Part of a small language model's weights: 64.1M parameters, attention and MLP in parallel.
MLP neurons of a small language model. Each row is named by its layer, matrix (gate and up: input weights; down: output weights) and neuron, and shows model dimensions 224-319. Each number is 128 + 24 x the weight over its row's rms, rounded and kept within 0 to 255. A neuron's up and down rows have the sign that makes its largest values positive.
Before each neuron's rows, "fires on" lists the tokens most often at its 100 highest values on Wikipedia text that the model never trained on.

fires on: "a ", "an ", "A "
L3.gate1665 [129 151 161  76 165 110 100 144 104 147 130 122 145 145 127 149 153 127 128 125 140 120 134 140 126 101 117 138 143 106  85 112 100 128 136 102 105 134 121 112 109 135 137 112 149 132 148 102  88 138 121  87 126 101 119 123 121 139 122 147 143 144 134  88 104 112 104 100 133 115 120 163 148 124 131 153 126 111 104 141 112  93 109  95 104 150 129 137 134 129 135 133 132 115 111 160]
L3.up1665 [113 100 126 135 109 102 117  79 136 136 120 103 115 148 133 138 122 131 103 123 134 113 122 101 117 109 160 114  96 140 110 139 156 188 119  77 142 151 140 139 119 122 102 102  92 103 165 120 152 164 104 129 128  54 102 112 112  86 140  94 138  90  92 129 123  93 134 133 110 148 113 164 123 150  93 116 141 161 138 130 146  75 145  92 136 117  87 132 130 147 132 121 172 118 143 144]
L3.down1665 [119 135  32 143 146 119 131 147 129 110 115 128  94 109 125 134 186 140 136 147 122 123 112 138 130 144 170 115 116 255 138 139 131 108  89 155  89 108 112 134 169 107 109 152 115 171 119 139 140 112 175 163  94 157 141 148 142 105 101 116 128 114 129 132 160 126 116 145 137 116 131 133 109 124 133 102 150 138 120 135 137 138 102 152 129 122 134 123 118 152 118 126 130 116 179 120]

fires on: "to "
L3.gate392 [119 138 143 133 158 128 112 116  91  98 143 134 112 144  79 130 130 126 189 130 129  59 121 124 153 117 111  76 100 148 117 149 120 118 118 149 106  99 123 110 146 151 126  98 148 117 116 104  76 142 130 150 116 152 156 143 138 145 156 211 146 151 141  91 137 114 132 124 117  80 106 101 145 116 170 112  86 134 153 134 107 123 135 147 156 140 152 108 131 127 150 116 121 134 108 111]
L3.up392 [135 143 149 122 159  93 149 151 111 130 116 165  97 171 149 137  94 121 138  97 130 106 142 147 127 104 116 127 123 126 141 100 106 126 133 128 137 120 143 107 187 104 155  99 116 114 133  89 126 164 141 151 124 121 129 107 125 165 146 136 158 142 135  88  93 118 111  74 117 127 104 165 109 100 179 112 102  86 164 101 129 143 116 166 133  89 137 144 119 161 131 144 105 121  91 146]
L3.down392 [131 134 101 134 104 134 129 142 126 127 165 134 154 110 134 167 122 142  81 122 138 183 117  92 119 137 135 179 131 123 147 139 151 122 132 160 125 128 145 155 106 124 109 133  93 126 131 155 174 107 136  99 121 133  90 137 118 117 128  91 129 107  92 133 134 105 131 152 145 136 148 132 104 135  81 144 127 128  86 120 102 158 120  97 123 144 101 129 102 133 161 112 108 149 104 171]

fires on: ".", "in", "ov", "os", "ec", "("
L3.gate821 [ 88  96  82 111  98 141 175 177 137 154 107 158 114 146 126 103  63 109 121 146  98 117 134 128  99 134  66 136 137 144  94  90 152 101 137 160 119 141 135 181 113 150 136 150 138 122 182 140 158 168 128 104 127 155 132 160 123 140 123 133 135  90 115 131 122  93 124 117 127 158 121 116 129 187 136 125 115  83 121 129  99 114 110 112 166 101 168 129 114  45 120 165 114 119 148 121]
L3.up821 [119  95 136 152 130 171 174 109 127 129 128 130 151 122 111 112 120 145 146 136 122  76 101 103 169 112  97 150 130 134 136 159 110 152 155 147 119 115 115 137  97 135  97 104 115 146  81 122 166 137 134 121 171 137 134 140 128 137 162 130 112 143 113 126 129 134 151  97 111 118 154 133 145 124 108 133 127  91  76  94 101 143 135 163 145 137 188 162 169 138 140  64 145  98 143 141]
L3.down821 [175 165 147 126 119 114 164 162 100 117 122 118 140 144 143  78 137 142  82 176 149 155 140 116 110 129 115 106 116 123 117 126 169 116 122 111 176 135 141 132  84  87 129 123  90 176 161 137 133 101 112 168 105 128  88 111 171 105 154 142 142 120 123 124 126 139  98 127 139 160 174 157 141 152  96 129 110 146 148 130 173 149 132 136 153 114 133 142 142 136 150  93 142 131 141  92]

fires on: "an ", "el", "spec", "tr", "gr"
L3.gate1218 [129 113 122 116 128 153 114 146 130 147 149 110 102 163  98 112 148 121 126 120  98 122 131 150 124 131  82 124 158 120 121 111  86 131 151 145 104 156 112 157 119 144  92  74 125 132 118 152  91 143 201 143 113 143 112 158 125 134 128 126 120 147 139  96 136 156 181 130 153 101 152 145 123 134 141 167 128 116 120 140 108 146 157 133 112 189 113 122 146 129 167 135 156 158 132 162]
L3.up1218 [157 100 146 105 134 110  86 134  78 116 120 121 127 135 118 136 124 157 102 117 140 158 131 139  96 138 133 103 150 132 139 138 111 133 108 101 126 123 100 148 154 110 121  97 137 157 123 141 145 128 143 138  99  92 113 125 113 114 175 106 138  53 139 149  85  94 153 133 128 139 124 141 130 134 137 127 137 115 163 139 147 104 164 132 114 170 101 162 138 151  92 152 193 103 141 128]
L3.down1218 [128 170  65 140  95 109 138 107 165 114 177 130 115  88 160 121 140 110 135 131 154  98 137 166 125 173 185 144  95 146 154 131 123 108  96 157 142  97 149 128 140 119 139 176 133 126 154 128 136  90  88 121 125 127 139 140 128 113 120 130 120 131 152 126 133 148 101 133 128 105 149 114 113 108 126 111 180 139 117 131 129 145  91 128 138 109 156 121 123 103 123  98  93  97 111 113]

fires on: "ar", "J", "al", "j", "in", "ak"
L4.gate1088 [ 90 141 116 151 120 124 103 191 124 180 120 166 161 129 161 120 122 121 138 118 112 110  51 103 164 154 146 157 126 147 130 117 116  92 110  80  89 104 103 110 150 119  86 178  95 100 146 146 136 120 123  83 111  93  98 123 139  97 112 127 129 131 179 146 157 151  93 122  95 138 139  88 164 123 121 153 130 120 130 131 108 140 153 144 137 127 153 146  76 140 113  96 122 157 138 101]
L4.up1088 [ 84  95 141  76 118 128  82 129 102 121 161 132 132 137 170 153 161 138 138 133 133 185 112 124 154 127 116 142  94 141  90 148 114 129 123  97 135 131 189 149 133  90 120 101 139 102 147 129 143 114 161  83 119  83 137 129 145 110 113 123 121 127 123 115 113 103 149 133  99 129 105  97 184 124 103 154 117 111 125 146 161  89 130 145 115 119 115 116 130 131 135 106 153 101 137 156]
L4.down1088 [162 131 113  64 130 176 138 126 149 123 100 129 142  98 114 109 118  99 114 136  84 140 142 150 146 115 131 152 119  67 116 120 129 105 123 114 141 148 124 121 109 109 155 127 118 110 158 116 139 117 132 129 143  97 141 155 130 139 149 155 117 122  89 143 130 139 163 113 171 133 179 143 147 110 115 140 104 113 126 127 120 138 110  91 102 136 151 137  82  96  87 144 118 175 117 146]

fires on: "to ", "/", "ug", "ted ", "ud"
L3.gate101 [ 87 113 113 143 107 140 150 137 123 105 131 134 107  96 132 160 170 106 133 140 187 131 116 116 113 120 142  98 127 145 135 110 141 137 144 131  83 103 133 100 108 133  83 102 200 149 145  82 119 134 116 126 128 161 165 165 144 140 127 158 129 131 126  97 156 114 102 157 131 115 105 110 132 123  97 168 110 165 153 122 131 115  95 104 149 141 135 121 117 141 178 106 131 148  69  82]
L3.up101 [122 153 141 122 101  95 143 193 118  85 147 173  73 147 111 122 149 162 101  68 128 123 188 130 123 158 123 127  96 125 177  91 157 114 127 147 133 122 129  80  99 131 166 126  89 138 131 151 108  94 133 132 112 129 120 135 135 138 125 111 160 107 122 125 140 135  76 132 177 107 112 119 137  99 128 118  85 136 133 148 104  86 155 102  99 121 143 143 148 191 154 139 159 179 140 149]
L3.down101 [133 132 144 116 136 141  72  76 166 112 123 117 197 111 112 108  61 153 118 156  94 151 145 134 145  89 135 169 136 122  90 154 113 130 101 144 157 146 188 171  98 125 115 125 124 144 129 143 154 136 111 138 139 128 124 106 123 138 127 118 113  94 133 120 134 105 188 147 103 146 130 122  86 107 145  95 161 108 103 143 124 122 142 167 164 156  72 148 143 152 107 108 116 100 145 223]

fires on: "at ", "di ", "and ", "de ", "in "
L3.gate1576 [147 111 122  95 116 136 121 101 104  95 136 142  97 131 165 127 138 134 124 116 143 112 109 114 112 121 152 121 103 144 107 138 118 200 110 100 152 102 121 127 113 142 144 121 137 148 143 114 221 169 133 136 109 101 117 138 125 132 145 118 179  89 112 152 138 137 137 120 114 151 126 140 132 147 152 116 123 127 123 122 114  88 152 110 113  99 114 129 166 128 166 157 157 108 138  92]
L3.up1576 [ 65 107 125 138 133 146 101 148 119 108 121 144 114 118 136 149  96 162 131  77 131 127 171 140 118 125 166 146 110  44 125 132 130 103 126 113 165  92 146  74 150 215 148 122 118 148 116  98 151 136 144 178 134 132 137 138 167 114 129 110 124 110 133 145 133 167 133 159 104 150  74 103 114 181 131 123 138  90 155 150  95 142 161 132 127 138 118 104  99  98 143 124 140 151 138  98]
L3.down1576 [138 152 125 127  96 129 117 107 148 142 150  88 122 148 101  90 160 123 114 170  87 119 122 146 126 105  78 135 150 200 136 158 130 152 112 144 101 158 127 118 144  36 133 114 157 115 121 123  91 138  67  87 124 144 116 127 140 148 158 102 125 128 139 133  87 127 122 139 125 107 159 184 121 123 132 110 130 152 107 106 174 115 105 182 132 159 110 152 119 138 116 149 151 112 190 194]

fires on: "of ", "they ", "it ", "to "
L3.gate881 [121 122  98 149 116 135 125 112 153 128 144 177 113 135 144 110 111 125 167 122 109  62 106 171 162 163 117  89 101 137 131 128 128 122 149 154 116 103 150 124 102 194 140 101 124 167 113 145 133  82 144 121 114 127 113 160 158 111  97 164 156 140 147 112 176 129 151 107 133 135 114  83 157  84 151 131 132 153 119 115 131 128 132 154 158 142 101 104 134 134 160 151  92 129 102 108]
L3.up881 [115 153 119 149 147 173 142 103 122 119 130 151 130 122 122  92 118 110 173 114 180 137 171 127 120 139 100 124 102 116 121 127  97 101 130 146 156  80 145 126 179 104 143 102 131 136 120  93 103 159 144 139 124 138  95 189 142 215 110 153 103 159 136  65 111 128 139 122  99 101 130  96 138 147 171 133  93 105 153 135 146 151 137 179 134 152 141  70 138 120  78 150 137  91  94 129]
L3.down881 [115 137 120  96 148  99 117 138 145 166 118  83  92 132 131 164 104 133 115 127 134 169 119 121 106  73 143 118 140 165 117 150 110 142 100  95 132 121  89 137 131  93 147 164 134  78 114 141 126 140  91 112 190 126 120  92 107 138 129 119 128 115 144 125 130 158 118 173 139 169 174 192  78 181  72 145 137 140 109 105 112 104 125  85  84 131 120 147 148 119 127  95 103 145 203 105]

fires on: "e", "es", "ak", "al", "ad"
L2.gate611 [140 155 102  96 126  94 140 136  90 131 134 121 130 120 139 110 136 178 107 105 131 139 146 121  91 103 132 153 129 157 103 135 114 105  96 145 147 139 114 173 151 145  90 156  89 126  88 148 129 136 122 103 153 145 108 134 153 163  92 128 105 147 177  88 146 121 107 126 128  99 147  91 136 142 130 153 128 112 143 146 128 150 112 125 109 159 175 168 134 143  87 110 116 119 128  97]
L2.up611 [156 122 127 123 136 122 105 139 151 124 122  95 128 103 112 180 163 137 145 142 123 168 142 161 106 117 139 116 120 106  78 124 172  95 135 130 132 129 154 124 177 146 110 105  97 186 149 141 128 119 115 105 109 150 130 110 130 141  79 122 104 146  84 121 131  74  97 206 137 127 137  85 182 113 133 116 132 133 142 125 135 150 126 103  98 153 102 150 157  97  91 119 131 137 109 182]
L2.down611 [113 116 122 138 123 163 132 143 158 148 178 118 155 109 151 111 116 138  88 114  86 135 125 166 125 160 125 146 138 138 130 139 136  97 118 128 102 156 131 101 144 150 123  88  94 152 126 135 137  89 127 118 127  86 110 126 130 132  71 126 123 116 155 126 144 185 161 170 137 127 130 147 159 135  92 163 132 135 124 142 121 128 171 115 117  78 129 133 142 102 107 139 149 129 131  96]

fires on: ".", "it", "; ", ". ", "um", "at"
L2.gate1432 [144 143 117 122 126 127 163 157 157 101 126 128 132 134  72 123 126 125 163 141 115 145 104 122 145 100 120 105  98 135  85  95  96  90 133 121 109 162 141 152 108  97 134 138 124 125 156 158  97  94  54 105 164 129 148 120 141 141 107 144  93 174 100 124 145  94 110 118 143 145 123 130 117 148 127  95 130 140 142 144 130 175 141 122 116 127 172 153 116 116 142 154 124 136 148  98]
L2.up1432 [152 117 142 141 140 129 168 149 149 103 147 110 159 113 133 141 156 129 129 145 131 178 126  78 128  81 143 146 115 101  81 126 128 138  79 137 158 124 142 101 146 140 113  84 128 115 133 147 122 123  87 115 152 207 124 139 116 155 159 136 132 160 130 107  77  95 148 152 140 122 105 108 126 138 141  59 116 116 159 141 158 136  74 116 140 115 121 109 124 123 132 149 121 119 112 115]
L2.down1432 [135 140  47 142 122 127 137 125 109 166 174 115 115 183 121 110 132  96 118 113 135 143 151 142 158 166 135 128 114 116 141 139  94 115 155 172  83 109 147 142 141 132 130  80  96 134 111 142 120 136 119 103 122 105 159 108 163 210 119 129 110 129 111 128 117 142 152 145  85  89 128 140 151 118 140 130  40 107 114 128 122 132 142 104  84 124  97  62 152 121 147  55  97 133  66 107]

fires on: ".", "s ", "en", "; ", "a"
L2.gate864 [ 81 119 122 139 122 150 192 141 135 158 118 159 147 124  77 131  97 145 175 138 132 101 104 125 121 120 126 144 123 140 136 101 158 112 132 114 137  98 153 172 150 137 135 146 143 154 191  94 127 133  90 150 130 128 142 143 116 137 135  98 104 112 115 116  78 154 138 153  92 116 140 124 112 192 140  99 140 153 125 146 113 167 133 123 101 153 132 123 117  94 155 132 100 137 121 123]
L2.up864 [105 131 132 144 125 144 180 149 152 134 113 120 141 114 125 119 122 143 154 111 158 121 133 140 100 117 128 146 131 114 137  64 140 137 113 117 134  94 120 134 140 116 140 168 124 144 148 133 137 142  88 139 136 146 146 128 144 167 117 110 117 122 117 106 114 132 138 180 107 111 106 136  99 189 160 116 136 127 151 174  92 163 113 122 116 157 111  99 143  93 142 142 100 106  99 133]
L2.down864 [131 138 132 120 101 128 119 123  92 116 153  82 100 164 141 130 135  86 124 161 163 119 150 143 136 138 126 109 136 108 105 184  97 132 100 122 124 159 106 106 134  69 131 127 139  79  88 111 162 112 164 128 132 141 135  89 111 131  84 149 176 110 134 118 182 123 141 125 129 120  91  99 105  95 157 139 103  76 138 131 151 157 104 140 134 100 142 121 148 146 112 154 126 133 139 116]

fires on: "and ", ". ", "a ", "that "
L4.gate400 [119 104 236 116 119 102 140 133 114 123  95 147 114 102 164 132 141 143 151  97 125 163 127 115 111 141 128 151 149  99 125 111 109 131  92 145 115 160 101 128 112 112 137 128 127 145 133 144 113 107  85 119 143 143 131 137  71 154 134 129 104 126 130 109 117  72 128 111 166 167 116 128 154 123 158 184 139 109 137 159 102 112 159 147 130 102 140 146  91 117  97 128 147 129 152 151]
L4.up400 [132 132 155 109 107 116 146 130 138 157 127 117 153 103 123 122 107 120 113 138 123 132  93 120 137 131 126  96 106 100 146 104  32 120 111  69 135 166  94 123 118 149 125 135 139 126 122 129 138 131 138 105 154 157 165 125 111 173  98 112 159 118 143 130 159 110 119 143 139 120 124  99 154 117 101 121 111 140 147  97 126  85  93  52 116 102  97 129 148 155 141  96 130 128 136  95]
L4.down400 [128 135  77 137 175 148 104 124 126  92 128 127 120 155 104 148 138 113 129 136 113 112 162 146 123 141 110 157 138 158  99 134 174 107 138 160  99 117 150 115 160 115 138 126 109 113 125 134 122 144 117 143 125  99 110 156 151 101 125 128 113 139 118 105  74 133 123 121 102 107 130 161 138 126 184 122 151  93  98 169 165 177 163 169 144 123 159 130 124 135 121 165 114 121 133 154]

fires on: ".", "; ", "|"
L2.gate1186 [143 147 119  80 146 120 101 165 137 105 147  74 145 146 124 125 170 131 128 156 138 134 137 155 111 119 147 113 156 119 138 153 140 115 160 113 144 143 146 126 161  82 151 135 163 140 166 150  98 126 136  95 111 151 134 119  95 121 131 138 107 146 111 123 137  97 159 149 151 138 102 111 100  85  98 136  89 136 115 149  94 156 164  89 113 120 113 146 147 148  95 142 103 139 108 124]
L2.up1186 [118 102 156 113 139 120 139 191  78  95 101 147 139 138 140 153 107 156 120 142 161 136  97 149 103  87 114 144 103  64 104 134 122 156  99 106 152 137 148 200 187 111 130 154 134 152 144 116 123 119 144 119 107 136 109 131 119 125 147 122 163 117 134 167 137 129 151 141 123 135  87  85 112 124 150 116 114 111 100 149  87 138 152  82  94 123 138 135 156  87 142 162 160  88 103 154]
L2.down1186 [105 121 140 169 153 176 138 136 135 143 132 147 129 164 129 142 156 100 117  90 131 115 121 119 118 165 164 146 125 117 136  52 134 150 141 134 111 126 103 130 126 134 106 120 125 112 111 118 119 155 100  98 135 161 123 133 131 180 152 120 109 131 103 120 141 125 123 124 124  84 107 168 118 123 138  95 137 100 162 117 114 146 113 158 110 143 129  68 129 134 157 132 117  99 133 116]

fires on: "of ", "-", "es ", "s ", "as "
L3.gate388 [125 123 116 134 108 183 118 103 137 121 155 101 138 160 110 153 136  83 174 147 123 117 150 208 136 158 178 107  52 127 102 122 155 132 151 144 125 137 142 113 147 138 105 135 143 120 158 120 140 139 122 129 112  99 120 133 111 114 138 122 105 127 108 132 138 133 127 117 115  99 117 203 109 126  94 142 116 140 145 122 142 143 100 114 125 133 121 143 131 173 107 129 131 185  76 138]
L3.up388 [128 157 144 137 133 128 129 137 135 114 172 162 135 149 170 120 123 159 168 142 110 123 130 165 145 138 141 165  92  83  89 137 142  97  99 152 118 117 147  93 121 149  86 117 143 104  93 132 114 116 142 156 121 161 136 106 134 185 175 156 108 110 138 165  88 132 107 117 104 129 137 114 101 124 194 150 122 152 165 126 127 166 146 115 169 123  98  84 126 131 140 128 134 106  99 109]
L3.down388 [159  87 151 118 120 125  92 151 106 129  97  80 123 154  91 137 119 118 122 131 126 153 105  73 104 101 126 115 157 118 143 133 127 136 105 126 190 136 163 135  97 121 111 151 129 149 119 123 132 132 142 136 123 126 144 101 155 140 112 110 121 149 149 117 124  77 139 152 120 154 110 142 151 165 106 134 151 131 132 129 146 109  94 161 127 146 134 111 118 115 142 140 117 133 148 117]

fires on: ".", "ing ", "of ", "am", "s ", "ed "
L3.gate1121 [102 171 113 104  92 118  96  92 130  85 138 153 164 160  99 124 103 141 166 147 152 127 132 133 203 140 132 141 114 123  91 142 118 127 144 138 176  99 122 103 146 169 147 117 140 161 165 142 128 165 110 132 119  98 147 141 140 157 132 101 123 132 117 156 164 158 145 128 127 116 126 107 138 149  99 138 136 125 118  81 127 147 167 147  87 194 141 155 109 102 170 119 151 143 103 145]
L3.up1121 [103 148 113 103  78 128 126  88 114  93 122 138 169 129 118 121  68 140 170 158 161 124 128 124 166  96 116 117 147  89 137 123  96 123 132 120 206 115 131 118 175 167 118 106 138 133 157 112 101 174 143 111 116 164 133 159 140 144 179 148 115 124  77 157 150 123 142 154 120 130 113 102 122 125 132 139 109 117 103 117 122 164 148 150 130 163 130 122  58 117 163 145 138 170  62 135]
L3.down1121 [121 108 158 139 117 113 125 184 151 174 124 132 106 156 155 146 118 148 124 122 142 110 145 105  90  97 118 130 155  90 166 117 154 122 115 132 126 147 148 156  96 112 131 123 124  69 156 131  88 135 157 117 102 178 102 115 136 148 106 134 145 114 120 131 125 107 129 115  93 147 149 153 122  88 137 137 109 129 103 165 121 104  79 144 133 115 106 108 158 120  89 131  77 125 122  77]

fires on: "at ", "(", "in ", "are ", "and ", "by "
L3.gate1520 [112 150 138 103 117 144  95 124 123  95 150 148  95 168 140 116 127 136 127 137 126 145 120  69 128 152 129 113  83 144 144 177 135 168  79  90 128 143 121 158 142 105 134 105 135 111 177 121 169 148 142 110 104 102 120 123 111 127 133 149 153  74 119 150 124 126 154 112 144 147 130 155 133 120 135 137 159 118 126 153 131  87 128 128 120 150 128 144 163 124 173 108 153  98 127 146]
L3.up1520 [ 48 119 140 166 115 133 135 138 129 123 144 133  82 135 141 137  93 152 141 154 139 123 102 125 136 120 134 120 124 112 135 112  53  99 113  93 114 108 129 102 121 176 118 123 124 127 170 117 129 104 153 143 140 113 140 119  83 137 142 130  95 118 128 110 126  72 169 147  97 158 100 125 150 162 131 129 143 133 152 141 117 116 119 137 174 131 111 126 165 119 111 113 175 132 140 134]
L3.down1520 [167 160 127 113 151 138 109 130 117 127 111 101  92  95 126 132 125 126 139 178 123 137 137  94 132 113 123 146 140 165 129 159 141 148 100 189 118 129 134 106 143  69 125 144 119 107 103 122 139 110  97 122 121 150 140 135 100 107 114 136 118 126 108 158 121 129 145 153 151  93 157 136 114  87 155 140 103 129 111 144 144 103 138 156 120 148  86 118  94 146 134 130 142 108 131 186]

fires on: "a ", "the ", "A ", "un", "le"
L3.gate798 [111 169 169 122  91 153 106 105 108 127 130 145 136 123 120 141 134 133 158 115 137 118 132 119 110 119 139 143 144  79 127 147 147 147 148  71 117 143 125 116 108 164  83  97 128  75 146 141  96 129 121 123 135 116 127 132 131  88 121 157 127 136 137 121 148 171 151 124  96 105 156 140 150 168 102 110 111 136 116 113  98 137 138 113 105 154 117 143 127 144 130 129 102 116 101 126]
L3.up798 [117 121 120 152 115  87 127 103 110 101 131  82 135 123 108 129 115 124 110 125 125 124 119 125 109 114 146 135 135 139 123 189 117 181 123  96 155 119 129 136 108 121 125 120 101  97 130 130 131 159  98 155 116  83 123 134 141  74 144 100 110 106  65 123 131 130 148 136  97 134 130 181  93 155  94 120 163 133 132 133 157  93 118 131 108 123 134 125 143 170 106  98 172 116 139 153]
L3.down798 [135 157  30 126 163 100 122 139 125 148 119 125  88 111 101 132 207 142 116 136  81 101 107 167 138 108 123 145 109 255 129 136 137 103 138 158 117  91 142 125 153  79 149 139 107 188 138 112  95 124 137 153  94 143 173 131 145 170 101 109 125 140 159 109 187  76 137 145 166  78 113  97 148 118 160  92 131 123 128  98 144 143  98 164 142 125  88 136 135 143 112 148 119 117 180 119]

fires on: "of ", "-", "ing ", "c"
L3.gate1325 [126 155 146 131 110 146 101 146 191 116 146 194 124 131 155 108 188 126 125 113 106 176 133 186 123 139 131 113  93 115 117 112 167 113 133 152  84 147 165 127 114 125 129 105 113 117 141 139 131 145 132  89 132 146 133 128 120 134 125 134 167  98 113 104 128  85 107 142 131 124 150 150 117 132 145 117  65 146 122 115 134  65 102 124 130 125 106 102 147 113 144 126 129  95 133 139]
L3.up1325 [105 123 111 181 143 120  83 108 114 125 128 154 134 135 130  90 115 128 171 117 103 119 144 110 160  92  99 108 139  97 108 116 128  88  95  79 102 107 155  66 162 170 133 125 123 140 143 132 145  98 125 128  98 107 100 171 118 113 138 177 107 126 129 120 112 171 105 125 112  61 138  99 148  90 140 129  85 155  99 142 119 129 155 138 143 148 124  83 150 153 172 132 156 162 105 143]
L3.down1325 [127 133 136  97 134 161 134 132 104 107 162 120  91 120 147 199 112  94  73 124 120 134  96 132  97 156 130 163 112 142 142 139  82 161 135 150 128 126 105 183 121  65 150 138 149 108 143 122 118 163 160 155 164 107 127 129 156 156 160 120 126 134 111 127 133  76 165 127 128 152 120 123 113 152 115 107 163 109 110 103 158 142 118 132 161 151 156 144 131  67  82 123  94  92 151 148]

fires on: "to ", "for ", "ud", "en", "ipp", "into "
L3.gate569 [135 133 126 124  73 151 169 121 110 112 162 109 123 162 110  63 125 145 107 136 139 120 132 107 109 134 147  44  89 111 109 140  95 140 115 119 135 111 137  88 131 129 124 115 111 136 154  94  97  93 101 116 127 146 129 112 161 110 117 207 207 166 138 105 191  96  97 101 129 108 121 129 119 119 141 128  99 117 125 135 122 149 148 111 168 117 130 143 136 114 147  91  88  80 131 147]
L3.up569 [132 167 128 157 147 153 106 177 173 122 102 167  89 133 142 120 133 130 155 128 104  94  85 161 145 121 112 123 167 103 135 104 169 106 130 138 129 172 148 133 165 149 133 107 135 105 132 155  93 108 130 101  94 143  98 103 146 122  93 137 108 152 135  99 117  94 128 116 212 106 103 142 166 117 135 169  97 134 142 139  93 164 150 132 172 113  99 137 121 124 140 169 148 100  98  94]
L3.down569 [138 125 123 138 121 134 127 139  90 130 111 141 132  88 103 182 102 106  92 100  96 136 152 126 155 106 133 114  94 182 135 146 117 128 165 104 123 127  83 117 171  78 149 117 162 149 100 171 131 101 127 148 100 130 140 106 118 143 122 118 126 157 139 121 157 119 138  52 125 121 138 142 117 121 119 124 130 114  98 101 145 151 137 126 109 116 154 136 139 121 122  89 115 164 140 145]

fires on: "a ", "'", "f"
L4.gate1516 [113 144 129 110 117 129  75 158 129 115 119 141 118 148  73 148 198 126 113 131 157 147 118 164 109 101 140 123  95 127 133 104 132 143 121 103 129  92 135 133 159 155 105 165 138 127 110 156 162 117 144 177  94 123 116  97 104 111 110 164 181 158 158 131  96 124 100  69 161 160 153 107 166 105 165 157  90 129 150 116 133 153  94 133 123 104 143  98 116 129 108 104 160  98 128 137]
L4.up1516 [151 182 148  94 145 103  65 112 146 121 136 113 102 115 125 126 147 132  82 134 126 139 137 111 122 102 159 100 124 155 145 145 148 149 103 106 164 155 124 135 111 121 135 144 134 143 153 143 138 137 133 152 127  79  88 119 107 112 113 102 147  79 108 160 114 107 137  86 162 137  78 187 117 125 114 127 169 128 117 102 137  93 155 123 128 119 131 141  92 153 119 147 153 140 156 135]
L4.down1516 [124 135 136 126 118 118 137 168 117 122 124 134 161 133 119 109 146  97 164 129  89 106  86 116 105 154 132 156  94 180 116  85 135  94 143 110  90 121 132 135 131 161 128  97 126 156 138 111 133  94 115 146 147 104 144 122 145 110 130 171 112  76 138 132 144 153 102 106  91 128 111  95 141 137 132  87 116 118 118 143 105 132 105 174 130  93 104  64 133 104 139 155 141 148 126 126]

fires on: "+", "ar", "number ", "ina "
L2.gate500 [100 173 127 138 125 121 130 149 168 119 128 167 126 132 100  84 130 142 142 173 103 132  83 109 134 108 161 144 126 135 129 169 136 132 112  86 118  88 135 153 140 167 103 110 113 114 155 153 122 103  62 106 157 147  82 156 124 189 108 107 114  95  94 131 168 160 105 130 112 129 156 139 135 165 175 118 107 164 123 138 130  99 132  38 169 107  54 123 112 145 147 119 139 107 140  88]
L2.up500 [112 127 102 147 123 104 116 128 151 153  93 143 158 141 149 152  93 150 131 168 130 119  86  70 120 149 114 133 131 145 141 129 118 133 130 132 109 141 147 159 127 150 104 124 119  90 194  91 123 126 138 159 131  80 118 173 110 153 137  96  97  91 101  96 108 120 115 121 119  85 128 161 176 156 115 125 153 109 139 111 167 184 108 106 175 147 133 147 106 126 149 129 107 104 114 120]
L2.down500 [170 130 122 138 136 171 149 138 166 138 149 120  76  82 153  66 116 113 131 144 143  99 134 123 135  99 136 110 133 144 152 162 155 159 157 168 125 138 144  75 142  90 124 161  88 134 134 135 110 144 141 123 140 125  80 144 120 132  99 106 105 117 173 130 105 133 162 127 160 169 138 109 117 118 186 135 107  78 150 129 127 119 142  86 185 153  96  66 141 121 111 151 114  66 181  96]

fires on: "in ", "(", "on ", "at ", "by "
L3.gate664 [115 139 142 118  98 125  75 155 129 138 126 122 118 154 152 120 148 124 127 113 128 149 114 122 104 150 121 112  90 139 113 164 170 176 100  93 148 121 101 142 127 143 128 121 158  93 172 127 144 162 136 143  98 108 104 141  93 154 126  99 197  67 154 149 110 127 162 102 168 131 134 175  89 144 106 105 156 122 143 125 148  64 139 127 119 156 153 165 165 132 169 119 154 115 119 152]
L3.up664 [ 84 125 162 171 115 124 131 137 123 135 145 134 118 113 135 130 116 158 109 133 164 110 139 123 116  97 152 123 143 108 111 125  81 109  88  79 125 109 132 131 102 187 112 160 137 148 171 105 126 106 149 155 149 133 166 120  69 121 135 139 119 120 102  77 101 120 117 148 102 135  82 115 157 143 137 120 141 133 148 105 153 117 137 127 188 130 112 125 169 112 154 101 148 123 156 111]
L3.down664 [167 131 122 121 148 133 147 135 132 138  78  84  93 101 131 148 111  99 137 141 114 123  93 110 121 139  87 120 137 151 149 130 127 107 148 169  94 100 142 110 159  89 100 156 120 124  58 133 113 137 108 144 104 156 119 132 143 139  99 106 108 126 137 167 112  79 158 106 147  96 129 142 116 102 130 135 117 147 118 153 121 105 108 133 100 154 122 104 122 169 153 139 161 129 141 165]